Weights of a small GPT-style language model, trained from scratch on English Wikipedia: 11 layers, 5918 steps.
MLP neurons of a small language model. Each row is named by its layer, matrix (gate and up: input weights) and neuron, and shows model dimensions 96-191. Each number is 50 + 15 x the weight over its row's rms, rounded and kept within 0 to 99. A neuron's up and down rows have the sign that makes its largest values positive.
Before each neuron's rows, "fires in" lists the words (lower case) most often at its 100 highest values on Wikipedia text that the model never trained on.

fires in: "later", "such", "same", "previously"
L4.gate266:55 45 37 21 35 53 59 61 56 37 49 65 34 56 80 70 45 58 68 47 57 61 54 58 41 55 21 47 55 50 32 23 67 47 55 33 48 79 37 77 59 42 44 34 62 51 27 85 56 51 64 32 63 49 38 36 64 65 51 54 43 58 56 50 68 58 69 40 33 76 60 66 75 66 57 30 43 66 49 28 56 43 53 55 52 61 77 58 47 41 69 66 53 30 61 40
L4.up266:41 35 48 51 42 39 39 56 46 50 61 66 36 65 59 45 29 62 31 55 68 50 55 66 59 56 67 59 51 56 62 55 64 57 54 88 50 49 67 29 71 45 63 30 62 61 66 42 74 44 65 40 75 52 70 26 39 52 53 38 55 71 50 56 53 54 36 76 41 61 60 60 64 41 43 51 61 72 29 56 37 36 56 52 68 84 50 83 52 60 46 66 57 66 53 74

fires in: "in", "despite", "following", "with", "as", "under"
L5.gate359:11 59 51 02 39 59 59 56 55 69 22 53 44 65 77 80 49 52 55 50 53 54 36 58 57 52 54 57 57 65 75 66 45 34 29 71 73 48 44 64 33 62 72 57 74 52 52 37 45 69 34 86 51 27 49 46 45 81 32 78 34 55 49 41 67 64 72 58 52 33 39 45 72 60 48 44 35 31 45 49 29 44 57 31 53 29 38 37 51 42 61 58 32 65 53 51
L5.up359:47 54 46 64 30 53 55 50 66 73 58 71 37 80 57 45 53 43 47 52 55 43 25 29 60 51 50 62 38 54 52 69 31 48 38 97 40 47 63 14 53 62 55 53 41 61 50 57 38 28 60 67 53 44 48 38 72 60 68 49 45 57 42 47 43 28 76 65 64 51 51 76 73 49 77 47 36 43 87 55 47 63 26 41 73 51 38 42 42 55 36 35 15 54 78 25

fires in: "would", "can", "could", "will", "should", "may"
L4.gate580:53 32 38 59 43 35 42 56 54 44 57 38 37 64 45 27 58 52 77 58 55 72 31 56 64 53 48 44 44 90 43 58 58 43 31 44 37 41 64 30 47 37 63 48 44 63 49 58 59 77 42 55 40 49 70 36 73 27 52 75 51 31 35 16 72 55 42 57 48 50 07 51 28 56 48 60 50 43 47 25 42 23 53 27 61 58 41 24 70 58 53 59 45 72 57 25
L4.up580:69 52 58 78 31 17 54 58 24 53 55 45 46 65 30 66 23 39 51 52 82 42 56 46 57 49 53 62 39 31 44 56 27 65 41 40 39 55 62 50 38 76 63 53 61 62 54 48 43 71 51 81 45 32 48 49 61 52 33 29 46 63 72 67 47 31 57 29 24 55 39 43 36 41 47 53 32 39 80 45 70 40 64 62 24 25 30 56 41 67 52 59 53 61 68 51

fires in: "votes", "operations", "buildings", "services", "rights"
L3.gate226:59 44 33 51 35 52 51 62 81 43 30 80 52 41 29 33 38 41 68 59 58 22 31 48 50 65 26 78 33 52 84 65 46 36 33 51 45 45 50 54 23 53 38 35 71 29 26 70 52 49 36 38 29 18 31 67 47 75 12 63 48 43 05 68 74 30 31 33 65 57 41 51 42 46 52 44 63 44 52 68 67 57 64 60 60 51 72 70 42 47 52 62 34 63 44 35
L3.up226:56 48 26 42 69 51 66 72 73 45 58 45 46 45 58 34 55 59 60 38 29 43 53 64 17 38 54 43 54 33 63 31 55 59 45 45 74 46 48 88 41 60 42 48 48 57 41 69 56 56 67 49 51 50 50 56 80 28 44 33 42 40 43 48 53 31 59 29 39 56 31 17 38 39 79 30 68 83 39 38 42 46 45 42 61 63 64 42 57 43 69 64 23 36 37 40

fires in: "four", "three", "non", "six", "five", "two"
L3.gate333:65 63 66 63 84 58 53 46 38 38 45 50 61 37 64 64 46 50 98 55 64 57 36 52 55 54 46 44 49 57 40 49 50 66 50 83 33 46 41 39 38 67 56 68 60 60 63 60 19 44 65 15 60 52 23 22 70 40 40 56 76 75 84 93 30 60 32 53 38 45 39 39 25 27 19 46 31 48 61 71 35 57 53 55 42 71 51 66 50 46 70 39 42 84 36 54
L3.up333:39 52 49 50 47 46 62 47 43 60 47 41 37 70 45 66 25 68 17 54 50 66 65 32 58 49 33 62 27 61 40 71 61 44 38 56 55 34 28 55 34 16 66 60 46 76 54 56 47 58 69 43 63 69 42 16 58 84 47 61 69 84 50 63 57 26 41 51 55 44 55 31 62 67 38 61 34 39 55 64 26 50 36 70 33 41 42 47 50 49 48 39 51 44 41 63

fires in: "to", "of", "s", "finds", "as"
L7.gate79:42 25 54 25 43 66 37 73 48 27 16 47 30 67 44 77 42 60 63 33 47 42 80 45 18 31 78 56 73 43 36 41 35 63 53 42 44 57 81 71 36 40 52 44 34 50 37 56 64 30 71 48 53 55 56 22 76 44 53 55 45 31 47 45 50 21 48 10 23 54 49 47 63 61 58 57 66 36 43 19 53 16 66 46 80 63 63 25 52 80 51 59 49 72 65 53
L7.up79:70 80 55 64 48 68 54 45 64 30 54 47 59 54 42 57 58 41 47 49 70 29 57 67 52 30 71 25 56 38 51 62 58 59 57 47 53 61 74 71 37 49 50 56 38 40 71 39 42 71 52 43 55 65 44 45 32 52 41 71 49 25 46 48 27 34 66 38 73 46 86 55 70 36 62 35 60 43 48 41 25 49 34 39 60 30 68 32 35 52 50 55 58 68 85 77

fires in: "they", "he", "it", "who", "can"
L5.gate52:34 51 31 34 63 40 36 73 33 53 52 23 57 71 40 38 53 73 51 78 39 54 51 67 35 45 52 61 75 45 40 56 60 41 39 46 14 48 67 54 57 20 83 44 44 54 38 65 82 63 58 82 33 38 61 40 47 54 65 44 82 69 55 56 52 53 47 36 58 49 16 28 44 55 31 39 73 51 83 51 49 31 80 58 68 38 52 36 34 43 63 64 48 71 39 64
L5.up52:31 80 54 50 28 51 47 45 46 50 50 58 65 89 93 49 67 42 62 43 69 39 58 54 52 51 32 68 50 64 49 73 35 59 45 51 75 55 68 52 42 65 49 29 73 20 54 15 25 58 76 43 52 50 39 77 67 39 61 45 56 43 33 88 67 57 55 45 60 40 41 42 46 64 75 69 34 57 35 50 38 39 30 46 29 52 50 70 58 73 33 33 44 30 40 59

fires in: "of", "at", "located", "from", "in", "a"
L3.gate8:47 61 55 48 73 82 73 50 54 63 48 51 33 39 80 69 13 35 76 51 38 41 81 48 31 63 45 19 67 77 41 47 38 58 52 50 34 59 29 44 33 82 50 44 45 59 53 44 36 45 45 40 65 53 60 30 59 42 58 49 42 43 55 58 39 50 44 37 41 80 28 43 74 77 41 56 84 33 57 38 30 55 53 31 81 57 54 75 54 39 83 47 72 67 43 17
L3.up8:50 35 43 58 26 25 67 49 60 53 51 70 59 78 53 82 21 11 70 76 51 62 66 58 34 60 27 42 38 89 53 48 52 53 51 73 72 52 56 58 60 58 51 28 32 58 45 35 33 26 23 51 68 52 65 47 64 52 71 47 58 75 27 69 43 39 64 43 45 43 49 49 77 57 17 33 22 56 46 41 55 52 42 55 60 60 30 63 68 56 79 56 47 60 43 37

fires in: "to", "of"
L7.gate48:33 39 51 18 27 57 67 57 49 65 54 61 46 44 19 45 48 62 74 54 44 44 63 20 35 37 44 47 29 59 34 38 35 69 77 22 32 69 34 28 70 63 65 27 61 70 32 60 45 50 40 61 59 44 14 36 67 40 63 56 72 53 57 24 48 47 49 52 35 45 48 56 57 59 38 41 41 59 47 26 72 48 70 53 82 45 42 53 33 75 60 43 54 38 60 49
L7.up48:63 45 30 71 49 57 87 80 40 39 92 58 26 44 17 26 55 59 25 61 53 50 64 46 30 58 31 49 55 45 40 69 35 82 48 52 36 60 56 45 61 64 63 51 48 77 34 48 69 66 55 62 55 41 88 39 72 42 36 33 44 38 50 41 71 48 27 41 51 28 55 38 75 48 64 47 56 64 63 40 59 78 56 46 28 42 52 36 61 40 60 66 59 58 64 53

fires in: "its", "his", "cultural", "political", "climate", "their"
L3.gate174:31 48 46 47 53 71 62 45 34 25 44 46 58 53 39 44 59 63 43 42 38 47 52 71 46 45 61 36 75 62 35 35 39 70 90 72 44 29 44 61 50 37 42 45 76 88 46 33 75 53 44 80 52 47 51 50 25 54 63 26 39 58 45 67 55 44 54 44 40 47 52 17 67 54 38 64 06 64 43 59 47 59 44 62 48 48 68 36 77 54 85 68 70 79 33 84
L3.up174:69 23 60 32 56 48 38 55 46 59 67 41 29 54 47 53 64 34 50 50 64 53 54 38 60 47 63 19 69 59 59 69 43 56 43 25 46 26 35 48 63 39 22 67 64 73 40 52 78 49 71 57 64 38 50 46 47 36 54 64 29 47 42 60 53 15 59 72 36 54 61 41 58 42 35 46 44 58 57 35 51 15 48 52 63 52 73 42 66 59 50 60 50 75 14 49

fires in: "can", "would", "could", "will", "must"
L4.gate475:62 44 46 55 32 36 46 34 46 60 60 48 52 49 31 38 71 46 50 44 60 52 63 46 45 72 39 38 55 64 71 41 50 53 35 44 51 47 49 47 44 35 55 26 46 55 46 42 60 68 81 59 53 59 61 30 71 57 48 05 76 53 69 56 56 48 55 51 18 58 00 42 21 39 39 46 58 54 63 41 37 63 73 54 51 38 33 21 80 77 48 37 63 70 51 44
L4.up475:63 47 36 81 28 57 43 26 31 69 65 44 50 57 42 30 43 54 59 37 58 40 58 27 50 68 50 49 59 52 52 48 63 64 31 37 41 55 44 45 51 44 77 57 39 48 55 34 61 72 90 56 36 64 41 28 65 63 38 31 97 58 54 60 53 61 48 59 38 29 16 47 24 57 49 64 57 54 67 28 55 58 52 29 41 65 56 26 59 77 35 32 37 70 37 29

fires in: "to", "would", "could", "should"
L7.gate317:54 35 65 49 26 83 45 52 43 65 70 51 54 41 46 40 75 27 32 54 43 58 68 64 61 48 47 55 42 64 49 58 50 63 43 70 64 90 39 44 44 53 46 38 64 64 27 47 63 72 73 73 52 60 66 46 38 06 64 58 70 29 61 46 63 33 19 49 43 55 44 20 59 53 63 63 60 81 39 45 41 26 66 45 34 44 55 20 81 62 37 45 40 62 73 19
L7.up317:39 60 23 53 47 69 70 38 46 56 53 42 45 23 46 24 27 75 54 51 59 51 42 39 37 05 41 57 41 47 47 67 57 48 41 63 24 51 77 26 45 35 41 20 26 45 60 47 46 45 72 55 50 64 73 35 50 37 42 56 59 38 52 45 56 29 35 62 43 54 32 41 63 34 59 34 56 52 45 47 56 44 75 36 57 52 46 45 48 31 63 29 33 64 43 43

fires in: "two", "four", "three", "six", "five", "few"
L5.gate1:64 60 64 37 47 64 54 59 37 62 76 47 40 56 45 65 45 59 51 63 42 41 60 57 46 32 45 68 64 38 54 64 70 72 39 84 73 32 50 54 46 51 60 35 45 79 46 55 39 78 88 50 87 65 10 27 58 45 61 05 43 51 52 70 57 57 48 76 45 18 37 41 69 69 44 77 41 51 56 45 61 60 22 37 64 57 22 52 61 38 54 34 44 94 78 48
L5.up1:72 83 60 36 70 84 54 33 56 60 42 33 29 58 41 44 43 56 25 72 43 42 31 36 37 52 62 57 37 38 31 74 81 63 44 52 55 49 57 39 67 35 74 42 45 61 54 63 57 59 37 46 52 71 33 41 62 30 32 25 59 80 66 72 63 54 55 60 44 61 63 47 63 61 62 54 42 57 44 50 43 69 56 56 65 49 43 62 36 44 43 27 46 68 50 71

fires in: "it", "people", "men", "women", "individuals"
L4.gate321:63 71 72 50 44 54 53 43 52 33 61 50 46 77 52 12 60 77 69 44 48 50 51 42 51 57 50 33 73 43 39 30 55 88 27 63 10 60 48 52 45 69 61 58 56 65 59 60 42 71 56 29 34 53 34 33 88 40 40 48 95 22 67 61 58 46 58 26 12 58 84 49 48 43 40 62 40 34 25 42 52 68 50 74 30 49 38 31 72 54 59 71 27 52 35 70
L4.up321:76 48 46 59 56 41 29 40 71 61 65 43 59 71 46 21 71 84 91 50 61 44 35 38 43 55 45 30 78 34 52 57 40 81 36 38 39 70 48 49 55 65 58 41 37 67 55 29 40 68 46 44 40 35 49 66 77 22 37 41 89 37 75 68 61 54 77 35 36 53 59 79 48 80 51 52 62 40 35 51 90 60 27 36 51 49 31 44 65 62 25 41 42 75 34 49

fires in: "this", "film", "it"
L5.gate430:48 58 34 18 42 43 72 46 58 49 51 62 56 51 51 29 57 63 35 70 48 72 59 56 47 44 44 47 57 64 73 59 56 49 36 44 26 36 82 29 44 62 46 36 55 37 50 61 67 43 65 56 20 59 28 39 55 60 64 30 55 31 40 46 40 18 38 47 54 43 19 53 52 38 45 45 39 50 72 48 40 55 74 36 59 61 39 23 41 49 70 54 34 45 65 76
L5.up430:61 81 69 58 39 69 32 47 41 43 73 23 46 74 54 20 59 35 66 34 66 28 21 54 47 69 53 46 48 49 40 31 64 60 53 39 87 51 80 19 43 55 30 60 38 37 45 48 63 60 52 58 47 40 71 46 76 69 69 60 58 82 78 44 37 47 63 50 62 34 52 43 57 42 77 40 61 74 74 77 32 47 48 63 21 30 65 40 57 59 46 63 39 47 51 51

fires in: "of", "located", "from", "along", "near", "between"
L4.gate225:58 52 40 14 46 68 62 87 00 39 55 59 46 31 35 75 44 34 84 54 11 54 62 44 44 53 65 55 41 78 54 48 22 39 45 65 35 43 27 45 55 76 47 53 35 62 32 52 50 32 50 45 34 46 71 47 62 67 15 27 24 51 28 57 49 45 55 58 62 64 50 52 43 73 69 28 58 45 61 77 62 53 57 65 46 51 67 47 81 29 59 39 52 46 70 27
L4.up225:52 40 38 56 50 45 32 55 22 59 47 70 43 40 67 60 49 37 78 64 27 57 19 45 46 44 55 28 51 54 19 41 68 33 63 38 42 57 34 37 70 51 36 25 55 45 35 49 27 33 30 27 48 39 48 34 32 53 55 36 56 25 29 54 62 39 53 37 50 73 37 75 63 50 43 62 52 60 37 14 61 17 54 35 59 39 66 21 84 27 39 59 35 71 51 67

fires in: "on", "in"
L3.gate584:42 46 45 31 79 88 61 67 47 39 64 44 42 72 47 50 39 59 32 65 35 24 28 77 61 12 62 69 59 48 69 21 39 54 72 72 50 42 53 58 34 49 50 37 56 64 57 19 47 46 45 50 51 54 58 41 32 25 50 69 62 45 49 41 57 53 69 37 54 56 41 72 29 53 26 12 28 48 39 56 37 40 34 49 43 41 57 46 79 57 43 55 43 72 50 76
L3.up584:40 48 60 54 57 58 56 85 54 54 41 50 78 41 65 35 28 40 33 42 55 69 36 74 29 27 43 11 44 59 30 66 36 55 60 68 34 57 49 46 69 36 46 49 57 43 54 41 60 56 36 38 68 41 59 22 37 34 37 59 40 57 67 56 29 36 49 53 48 67 39 67 49 56 21 24 43 60 41 45 56 51 56 36 52 65 65 37 46 32 68 47 45 41 39 39

fires in: "it", "there"
L3.gate126:70 52 39 56 48 73 40 26 63 41 39 40 38 64 65 39 33 37 78 55 74 52 40 59 63 48 34 51 41 43 53 52 64 90 74 39 51 44 60 45 44 28 41 47 75 58 38 34 69 66 35 42 58 23 51 40 67 48 55 51 58 46 83 36 42 82 41 37 54 83 41 30 49 58 55 51 46 27 56 35 37 52 44 58 38 41 39 53 97 45 78 47 45 54 32 65
L3.up126:43 50 52 45 50 64 44 33 57 48 70 48 38 45 75 46 50 39 50 43 70 49 31 61 81 55 61 37 59 36 52 54 19 70 66 51 49 72 60 54 62 38 48 38 64 54 38 39 42 54 29 44 58 33 63 13 43 11 46 45 58 54 56 44 59 57 27 50 41 66 68 53 64 44 50 49 54 53 66 40 32 47 33 57 61 49 26 33 65 34 81 51 52 54 36 45

fires in: "of"
L7.gate523:34 61 66 58 53 56 54 61 32 79 30 66 44 80 63 62 50 46 50 76 50 60 75 45 62 38 57 62 61 52 45 48 42 48 52 59 48 77 52 84 70 66 48 47 60 52 65 56 51 58 65 50 52 57 46 74 44 53 52 51 54 63 56 47 75 20 30 49 37 56 49 28 47 39 71 49 74 60 52 20 76 55 60 60 60 31 40 61 69 48 54 83 58 51 51 52
L7.up523:53 64 65 52 77 42 43 61 60 14 51 47 82 57 50 30 46 25 52 40 43 56 33 49 55 21 48 57 57 26 28 53 54 65 69 66 29 65 43 60 44 63 34 63 27 27 51 48 57 51 42 47 62 37 42 61 48 72 65 52 63 29 37 39 46 49 47 68 51 42 41 28 46 52 78 40 37 65 57 34 55 67 71 26 62 56 52 91 32 33 49 67 40 57 36 62

fires in: "one", "each", "first", "front", "this"
L5.gate169:52 48 65 52 81 57 38 59 40 52 47 63 58 65 44 51 46 85 44 19 57 47 52 56 37 46 43 22 42 28 59 41 43 71 67 46 41 44 33 44 46 60 87 62 58 47 63 50 48 42 52 37 46 39 34 24 49 57 51 42 72 40 54 18 56 65 44 72 42 63 65 62 86 12 49 59 49 88 55 11 53 45 75 16 50 59 77 52 50 38 64 61 36 57 37 57
L5.up169:19 66 85 62 58 32 44 43 46 55 52 81 57 61 64 49 33 68 43 57 61 64 41 50 65 47 28 37 48 64 49 40 40 50 36 48 33 42 47 35 51 55 66 42 55 48 48 71 53 36 32 45 40 62 76 55 83 17 60 39 48 90 40 50 32 64 47 18 63 61 69 49 57 59 49 68 59 40 54 56 45 24 63 43 45 52 44 71 82 35 73 73 53 62 40 60

fires in: "such", "known", "same", "important", "various", "main"
L3.gate523:41 51 19 52 34 82 95 85 60 64 32 63 60 48 45 57 39 60 34 36 52 12 67 59 41 45 28 61 65 60 38 52 45 48 40 38 35 45 50 64 32 48 65 59 47 53 23 43 28 56 76 20 56 27 42 36 50 44 32 32 65 56 64 65 54 53 43 35 23 58 36 67 65 57 53 70 30 70 55 69 54 50 37 56 54 55 50 51 61 35 66 51 66 76 70 49
L3.up523:37 34 69 36 59 66 32 48 41 31 58 57 35 46 47 47 69 28 33 61 57 63 48 64 31 75 41 63 34 56 68 71 50 62 53 56 64 52 39 51 53 37 38 53 32 39 62 54 51 40 33 28 69 29 19 60 36 38 40 44 45 69 54 59 43 54 41 39 27 58 20 33 65 48 53 51 59 43 36 63 31 58 53 56 25 59 38 70 13 40 35 55 39 58 23 64

fires in: "began", "would", "did", "could", "continued"
L3.gate79:54 40 44 46 59 52 39 94 53 54 73 65 45 57 52 71 48 51 38 32 35 44 31 56 42 36 52 46 46 56 38 64 72 66 41 37 31 55 75 86 47 51 54 31 47 57 60 45 73 56 33 60 38 27 49 34 62 28 36 47 59 24 79 49 71 37 22 05 49 68 38 64 95 67 31 26 36 51 41 49 72 40 54 63 52 31 54 43 74 46 69 46 36 22 67 33
L3.up79:50 15 57 80 31 63 69 73 77 34 55 38 75 44 38 42 48 48 62 56 34 63 28 45 22 62 29 50 32 63 50 35 56 45 72 59 53 63 80 46 57 27 49 42 22 37 55 30 48 56 13 29 56 45 33 26 62 60 43 65 56 31 49 50 81 28 58 64 43 33 30 40 40 60 45 47 55 51 31 54 59 33 66 59 51 58 56 48 37 38 80 39 45 26 46 44

fires in: "of", "to", "following", "in", "with"
L7.gate312:40 72 49 41 81 56 76 76 48 62 15 80 22 36 59 51 66 74 53 61 19 54 51 57 39 54 41 54 22 51 43 56 48 53 51 52 33 44 38 52 48 80 57 54 45 58 59 41 65 61 52 46 59 35 58 44 47 48 58 41 74 44 51 39 81 28 48 52 35 58 46 56 60 47 48 38 47 62 67 62 39 33 81 44 51 52 54 16 61 57 50 70 48 42 58 56
L7.up312:49 27 39 46 68 60 69 53 51 81 54 67 30 53 48 46 50 44 51 60 40 12 58 31 57 49 59 64 46 42 55 67 48 48 39 62 74 43 26 79 60 73 83 58 23 52 39 37 49 46 51 58 59 62 65 29 57 70 75 61 55 42 32 43 54 41 54 58 53 37 48 53 43 61 51 72 59 39 78 18 66 34 58 46 25 40 53 59 28 40 42 75 46 45 64 59

fires in: "for", "to", "by", "with"
L7.gate367:44 42 66 33 64 49 48 73 42 53 50 69 30 30 63 60 61 27 63 43 50 42 61 59 54 52 41 80 18 59 62 39 71 54 33 67 33 50 11 67 33 37 49 47 43 56 22 29 80 66 74 52 59 49 29 47 56 34 45 45 52 61 46 50 72 18 51 39 31 64 51 32 61 48 54 64 33 53 40 61 45 42 50 58 29 86 47 35 61 19 45 53 36 51 78 50
L7.up367:32 46 33 55 55 35 22 57 51 60 57 74 72 61 85 56 46 16 66 67 37 56 50 57 66 55 61 60 35 53 48 66 81 45 31 47 39 54 39 70 46 25 48 52 45 47 53 24 98 25 75 81 51 65 36 36 35 51 76 50 45 37 76 50 42 57 70 68 36 84 53 29 22 56 60 45 30 60 63 26 70 44 30 46 32 40 61 57 58 32 55 61 47 54 54 62

fires in: "it", "album", "which", "film"
L5.gate276:57 53 30 29 63 28 65 35 32 39 59 50 35 70 28 37 29 79 24 48 59 21 44 62 50 38 55 54 60 25 51 48 30 74 50 56 23 60 71 50 59 49 76 55 51 58 36 51 57 57 81 43 27 62 68 42 43 33 42 44 80 47 70 45 50 44 40 30 44 42 76 51 59 42 47 73 49 54 55 46 56 57 50 14 61 34 54 24 62 49 47 58 26 74 42 47
L5.up276:46 86 43 17 28 59 64 18 46 50 49 74 32 57 53 50 53 50 56 53 48 48 70 62 67 56 34 57 63 60 63 88 54 70 55 33 60 45 47 00 52 51 46 40 65 31 52 28 54 58 72 65 45 51 52 63 74 43 56 49 59 23 57 41 13 54 48 57 73 29 50 25 45 72 46 57 37 31 56 70 51 41 32 49 44 45 36 30 66 85 77 45 59 22 73 51

fires in: "it", "in", "which"
L7.gate66:46 38 57 31 69 57 54 55 49 68 37 54 48 59 50 76 47 72 43 85 70 38 58 72 53 29 33 52 53 44 48 48 25 48 44 24 05 77 59 64 48 55 47 49 41 57 62 62 51 34 60 23 21 70 44 27 34 51 55 57 51 58 45 38 22 42 74 32 23 42 41 46 76 62 64 47 52 53 24 47 56 55 51 38 57 67 47 36 78 23 49 71 65 52 55 55
L7.up66:16 16 53 27 60 15 31 44 46 37 51 25 78 62 52 76 63 41 50 63 65 76 68 38 49 35 49 45 58 47 43 58 73 69 30 58 67 32 34 53 41 32 62 71 49 43 58 57 82 49 41 76 29 30 47 33 65 26 72 65 36 70 36 42 42 66 45 41 93 73 39 59 56 34 47 65 45 22 67 56 41 26 51 63 39 11 30 37 73 67 58 34 19 53 21 34

fires in: "2009", "2008", "1989", "1969", "1978"
L3.gate147:57 49 56 39 26 55 18 67 50 45 63 43 64 67 60 62 34 45 61 62 38 42 31 38 35 57 38 32 40 68 56 47 34 76 48 44 37 33 46 46 63 63 30 61 41 67 70 54 64 25 60 56 21 53 66 52 51 42 71 42 52 55 70 60 26 21 46 44 55 91 31 37 42 51 43 41 64 39 70 39 67 30 41 84 31 64 60 53 77 65 47 62 32 17 40 76
L3.up147:49 62 48 47 60 39 63 56 68 45 45 44 40 41 46 19 64 59 75 58 49 33 25 57 33 09 55 50 61 40 54 37 61 38 56 54 25 35 38 67 20 49 29 60 66 55 63 40 65 70 73 62 44 33 25 57 68 44 45 56 56 60 40 27 44 66 74 57 63 64 20 41 57 33 72 39 68 59 55 24 37 57 57 49 09 54 30 43 26 53 40 29 88 52 48 64

fires in: "would", "could", "dead", "should", "shoulder"
L3.gate327:78 36 49 45 43 49 52 48 47 52 44 71 35 43 48 48 83 52 58 36 72 70 56 48 12 41 51 61 33 73 47 50 48 86 35 74 36 74 61 42 35 70 57 22 60 38 58 59 76 50 34 46 43 46 61 63 49 52 51 48 66 75 50 50 71 29 54 52 58 47 44 35 46 50 39 60 42 52 43 44 51 33 44 23 48 24 28 60 78 48 60 53 36 72 48 53
L3.up327:70 49 41 76 46 44 32 69 63 62 45 54 48 43 61 59 69 44 63 26 66 57 57 27 47 63 63 49 44 59 33 62 47 73 51 68 59 80 63 58 65 35 34 46 47 30 59 47 69 41 48 46 47 54 61 43 63 33 53 56 41 65 37 71 70 38 58 41 36 53 47 49 41 68 49 49 57 70 47 56 71 16 34 48 43 24 42 69 50 43 71 40 47 57 37 38

fires in: "at", "over", "on"
L4.gate450:59 30 32 47 34 77 40 57 46 41 48 41 66 56 40 37 22 78 45 52 33 67 47 45 49 16 75 84 60 48 50 48 63 57 63 31 50 50 21 44 32 66 67 48 42 40 75 54 46 61 31 52 57 73 45 44 46 76 49 60 62 35 58 23 62 31 43 40 44 48 80 34 80 72 45 41 17 72 43 45 40 69 67 55 46 59 78 50 41 65 51 76 59 54 45 74
L4.up450:64 38 44 50 61 36 66 56 60 22 42 50 42 53 48 34 55 40 62 56 69 51 40 18 12 48 57 27 64 46 32 50 53 35 44 84 22 31 54 72 65 52 61 37 36 37 68 28 37 52 57 63 76 60 64 43 31 39 33 20 55 44 53 57 52 53 30 57 62 50 59 58 44 55 61 58 33 41 52 66 60 42 55 50 59 75 48 49 49 45 40 72 37 52 51 53

fires in: "club", "town", "film", "films", "race"
L3.gate277:69 60 53 60 64 71 37 76 66 30 55 56 42 48 36 60 83 67 55 50 23 57 44 43 50 34 50 53 54 59 48 60 80 36 53 45 27 63 36 36 65 61 70 76 49 65 44 57 50 61 68 62 50 68 48 42 74 32 30 32 61 48 49 38 85 45 41 62 77 34 80 40 37 25 45 58 58 60 27 35 59 40 33 22 57 57 36 43 49 57 46 64 23 68 55 41
L3.up277:61 65 42 04 70 52 44 34 65 51 59 48 59 22 36 81 64 36 54 43 65 10 29 45 44 69 36 56 29 63 28 33 52 44 38 34 41 67 46 49 32 54 51 55 64 55 51 47 52 44 49 38 29 51 49 64 36 27 37 57 32 56 29 57 42 36 55 77 55 51 40 60 44 63 42 33 35 62 15 56 39 33 58 50 52 63 34 18 43 60 58 49 37 47 27 59

fires in: "2008", "1978", "1986", "1996", "1998", "2006"
L4.gate637:78 41 71 40 64 54 30 87 68 41 47 51 60 36 62 36 46 59 59 38 30 62 31 38 46 54 52 39 20 61 66 24 60 56 47 44 36 47 65 43 51 53 27 54 47 69 42 49 54 68 75 41 34 65 56 62 65 40 31 55 45 44 57 73 44 63 41 37 27 83 37 42 52 61 05 49 55 43 36 42 65 74 40 47 43 59 31 45 50 52 46 49 61 42 49 67
L4.up637:42 36 50 43 36 42 41 77 58 52 62 55 74 43 68 13 74 51 53 68 33 48 31 36 58 50 68 53 75 53 41 34 35 72 69 30 50 30 37 32 58 57 57 49 60 45 39 58 50 70 68 46 52 56 53 77 78 46 57 38 86 58 61 64 34 39 47 78 52 43 54 36 54 59 55 37 65 35 68 33 48 74 38 57 31 73 57 35 32 59 75 31 57 26 48 40

fires in: "at", "on", "near"
L3.gate293:31 59 58 52 62 95 40 41 47 45 52 27 37 18 49 52 68 52 80 59 29 48 20 68 73 45 43 50 08 47 30 22 27 65 76 58 41 56 43 40 78 29 52 59 29 70 97 37 36 58 51 42 54 55 62 58 44 50 47 68 37 33 60 63 58 56 61 55 62 46 45 45 49 50 53 35 36 43 67 66 16 54 56 49 43 75 42 40 45 39 38 54 29 58 47 47
L3.up293:22 58 26 33 59 73 57 41 33 45 49 37 57 49 45 41 40 57 58 35 12 52 46 55 72 34 57 37 40 34 60 42 52 75 43 50 19 45 37 47 50 43 69 59 36 71 83 32 54 59 31 52 58 31 51 58 27 58 30 55 60 28 69 71 28 62 56 64 48 37 64 70 63 24 50 49 31 66 13 54 42 62 47 44 60 37 50 60 51 40 93 52 49 52 52 28